Part of a small language model's weights: 11.3M parameters, rotary positions.
MLP neurons of a small language model. Each row is named by its layer, matrix (down: output weights) and neuron, and shows model dimensions 144-239. Each number is 500 + 40 x the weight over its row's rms, rounded and kept within 0 to 999. Numbers have three digits each. A neuron's up and down rows have the sign that makes its largest values positive.
A block is one neuron, or neurons of one layer that tend to fire together. Before each block is what it responds to, as a language model described it from the Wikipedia text at the highest values.

Word-initial fragments, mostly "Y"/"y", that start a split word, especially Japanese and foreign names and youth/yellow, such as Yasui, Ya, youth, yellow.
L7.down132:549475508520410444561487489500544513463513486519538502472471503555480516457586484544507461542482456506411534539461474448422495490546540552510470481477540572464463452441440548540406472479463532543493541472483496539470509567552447520529504540452510446491538466555468523473535534505521461564
L7.down156:521473469479540483557528515486472511474485539567462466525474516533563460522451489530485527513570575463563539525466516503507492527521513617524515463469516530437507462525541472561496591482475517508538485602497519585491447443527531541491465480513548459469500458482495526523497574456537572589
L7.down319:526424542523524558489474484415494463563526490515500512497474520494422539449484487482546499507547497556414459460467485455503477471496563476456522444580480498504398442483472501460539519525553500495461449531449442505447493523555529522502504506459450434471506483425570487492535422496487572615
L7.down519:545490532446410479461506455502515510467518538512466419464542461500487609496507498504517479499513476516501483575455477518516487470518474513504501488478547514519509413515485505571546466481511512572470495373450444495580503577491558529548560574495507522532477534545545440498518487538437564505
L7.down544:460559510517441502591496448482472427519476514503430453474514441520507498575545521499469496539500531491457426571429442529436491482555479529497422465490544446494418523526484518436501464517469478510584487480491527487460483473538503506494460516584516438483461497454475466535515493539483398505
L7.down865:499496458532461616458487493527499504531561524530531496578503483472527466450465559538466546492516486551521474499444464504504477468456485568504451545581502497516530478574489478449518512539509518502508457522502499529466476513434543499396528558525533486574446524495517467467575534574453441490
L7.down915:466539535566515490493479510551504447442491478424503508502498491446477495505461502517452521453524520554474512464553498462513585537476472553518507474473498486540503414518544484463469407480511482461561484511519541520499526496466467477400490567503509496467412501504559509494420527540579483505
L7.down937:501522455549568560508476423487496546509475520442517482501540474480492501532549513498510467536502567555477517507541461454485482460416532504459485511464474552497502446527498423530530525518467498449494435491480514512477537484499515462461488451475518496545490459552558588420504510574525484524

Word-piece tokens in the middle of a word, above all byte pieces of CJK names such as 熱血説 and 李紫, also plain-text cases like Hind-u, territ-ory, Ott-oman.
L3.down139:548556466443460480448589498492468479477528483495448470540519441556501495452481482573523489450537539556410495485555518457533510559526544545461468473487506469481479482522451540526482576490456437506568519437404484520484536458556528502557451505480547474489568526519451538440545550532504516552

Word pieces containing y, such as capital Y starting romanized Asian names and final ya, mostly inside proper nouns: Yasui, Takinomiya, Zaporizhzhya.
L3.down553:527561495465465526490569470476506500514542455423450483516496531522499559464512500530482499557430448458530529527457516492445495487479522497518442557509580484450494533506494535506470453491544433468526550466487501528541463473467564549453465451472448497521454558520474503513520522636523473559

Byte pieces of accented or non-Latin letters inside words (Cri-ș-ul, Á-ngeles, Greek ἀρχ-ή), plus abbreviated sports-table column headers (G in GF/GB, Apps, Ref.).
L7.down6:473535493396600518520469453525426527508461480500468499564497496498501512451481527546567446408528532562446477499505596461498527491510511487579561507528527473528486430474534489471483506485547576520543509526427517433449517465513407421559520552444479529502493566521523507575534508480511471478
L7.down321:517487495532486418481563535421480548496524544473502418525481585559432464455521511517562475482467508537546394496504505506477449510445522510483506488521538531531545476538474517480515498455466536492498494521457520530496474427513554603557522498539510496493495465502541504542429491483538482389
L7.down477:487494500560516546579456522608581514475517557520503480530501599415463484553495436482435508503467477492488476536462454458518564556490526488518516532387508484448555496540527559510467522565469504575475502510565488497482437458521506389504532502445512506451495427478486423446539470502570537513
L7.down655:451471496482512582496484526505435522485522516499523513482506608524409423508506437503519510510487513563515463551505529571447470496498602514555452526423457472473454530475325482453470502501533479503530467513511483496501457468541537497507493494435503462527498547528528485416435519532481543475
L7.down800:541427495524442479431465482516512486493482469538509476490564480460418503477521514492522530566479483497482530516544443545503477486487544473504414556550523482522457550387475486551493549487569474468503510493492474547529450443503512540491533426486470495476484469440454444503429545584530538514
L7.down856:511490482464468491558580473545509483470544454490497518523495567473490477524496493554449480474523518503493475545451494462435458514521538423536445468538561449466529496479502495546554475519546511438547569495497501551496505481499490490551479499459460582470581514464516509504395492466488520474
L7.down935:552487513540499503502484511520473523512536488516537461485489477485586460534386485569480493532447521512492511508444531546435533509435409430542512452504545468435549504555449438514480456538552526546493512532449496494524495530538477501506481520559490462525524476553487481522513491488472576446
L7.down958:411487507473465541572535504575460473477554501521470532513504619568429440459492450513498480475452535539562491508482511520511507526552553429554452510412493492507461553432386487474525491458546496501534523473524566552491477475508449478482479444517515503524515503460539442514380479450470542463

Word-piece fragments inside romanized personal names, mostly Japanese, such as Y, y and uz in Yasui, Hiroyuki, Suzuki; also word-initial Y (Young, Youth) and a few table pipes after vote counts.
L6.down354:458491533551435484509467436434455422542487536512506467496533554538448531482468484523506507555493475481477454475448553501420447508530492481499504512470564526522461488528526491435432444513481495463467504497507458528434561524481521435554473519483543416518522505520522541469535477525520611566
L6.down458:513473574455500474427488462494476501452550485464470520531545538454497575418549454509534526485481453488528468552526450527453544512481546500428466526543494483541530483563428501525463508466499491472463535517433531536471476484493509517424549526552475587509515462485489514495420479581485468500
L6.down571:577533555533547512467467468525512516510461549496546531509480551528511448512480467418471468532557467558463503495533493504554507497479506561474466515464432526454547483476631485519496421452528524432482498554583536513552557478508427459483488505421485504424463519454512495498519498541459485515
L6.down668:525505573486477558481528446587462469449472505492464460513525496503508516505548492449477416513478399520558484456450410534551462479569617528583449551573514503476524517540496507417478530455511493445495487494421507547511482487439502480504507500525491542480521531506515545570456496439507490555
L6.down866:450522443544545508530392434501487538489440450528401497492527518487555519546492453471537527452588447504455512534497425510489451587450485551431458593520450519440528461530534484483515589520466470466443471507505531494455478427512455490546566563558442507539545547585481508487504444451568487458
L6.down895:526454579415543552545537550487458519485496491529559482486556494489471498500435543516439505495465478480504531443444505471520494472482465524494467526501459538523433557543491562453553502559572504458558487506482483596552468526512473438460581490462521453495589517490499544514499542485491551472
L6.down908:504514463419548553543574472535516541495413566505491511494561468479533535517533562469480548501541446487551515476505518542485453497506439536576453479514445487503401581499495487472445469512483460455462523501502486445528530449505513571567513564495509445541548461510564516573519508540567505516
L6.down997:517509543513515497530532409403553523475554535555470480505577470489552517543453542566516579469579549460468536554454568453529514519498483464454511556516521439550461490510539537501477527464474515463464460439482483474497508505521513488464568502491517495540576482462595500466520426570503480478

Partial byte tokens of accented or non-Latin letters inside words, chiefly Romanian ș/ț (Mureș, Galați) and Japanese name kanji; weaker on mid-word pieces and object pronouns like him.
L6.down338:469500525494436574532499530563512517463520533517536548480497627522498463448497518519527461533490500541516464589535478483470459516572548480452452558502499451529496513520527506412491509510525532415471520463511569541454432511560461486509500489545410498468507449554591573573413453456465534477
L6.down580:468435497473480488433554467500523492490452529546505478541491609538499443452498444545475520525472537501512566515502540497493518475461458535597487551534495536480524496451479508528523455437456539448540578503495467581467496524422469540546534512487510469523435497508450397469487574450492485545
L6.down623:510459506505503530487556473431449497465464480533501452472500598547484431452465484458487479412440528545573511485444449480569483478479491489549496455441470486530451466438396459435538537450524499455532539466505549511504470478549486521474448553511523497511492507473523467542417498441432476489
L6.down637:502551434454507514562551481466429558515439542530505449515508573541472465488420532627504477521482450586520551528451495494419517507475502525547486534479519489530518451540556481505504497525462495451494431455508473493545568518501442532471482561518538447414488447529521526512469556482481577533
L6.down696:419440451536512525508442515519517571577568530460483484531539588492497489515442520498481455546448506594457560545501540569493530484489504486505455529494494490444490485518435460486462512423512520536444494477472522401516552522562493550510511536461508492512559495503531520520526501479480497477
L6.down707:436475484501536470493584511489474468482509446520520486506489476576450476550564537536484518530529491475545491496415479475476474457491518495539481499328550475430525591540588480443470548511455442469533476399487508531529444558501486466484475485472527515502526455528487478521514510531534539480
L6.down830:531541488424559453461552475486519490518451473555504540557509502449526499488551476508482538494500482495599458509509533450557502475562476575495527512527529525449436507532490489468553522533559565495500529495511519598438482504489447545510443544428499504500537523433450550483472472426463409556
L6.down988:543498508491446483488530460535544501494540490567487475471539556459526414512449437507404519509538590465524543520497500512520486515588539538536474466542544488484523440480545523546515422426506432435551591466562458478512519531472462553549540493505458477494515507518514470491447505491572567501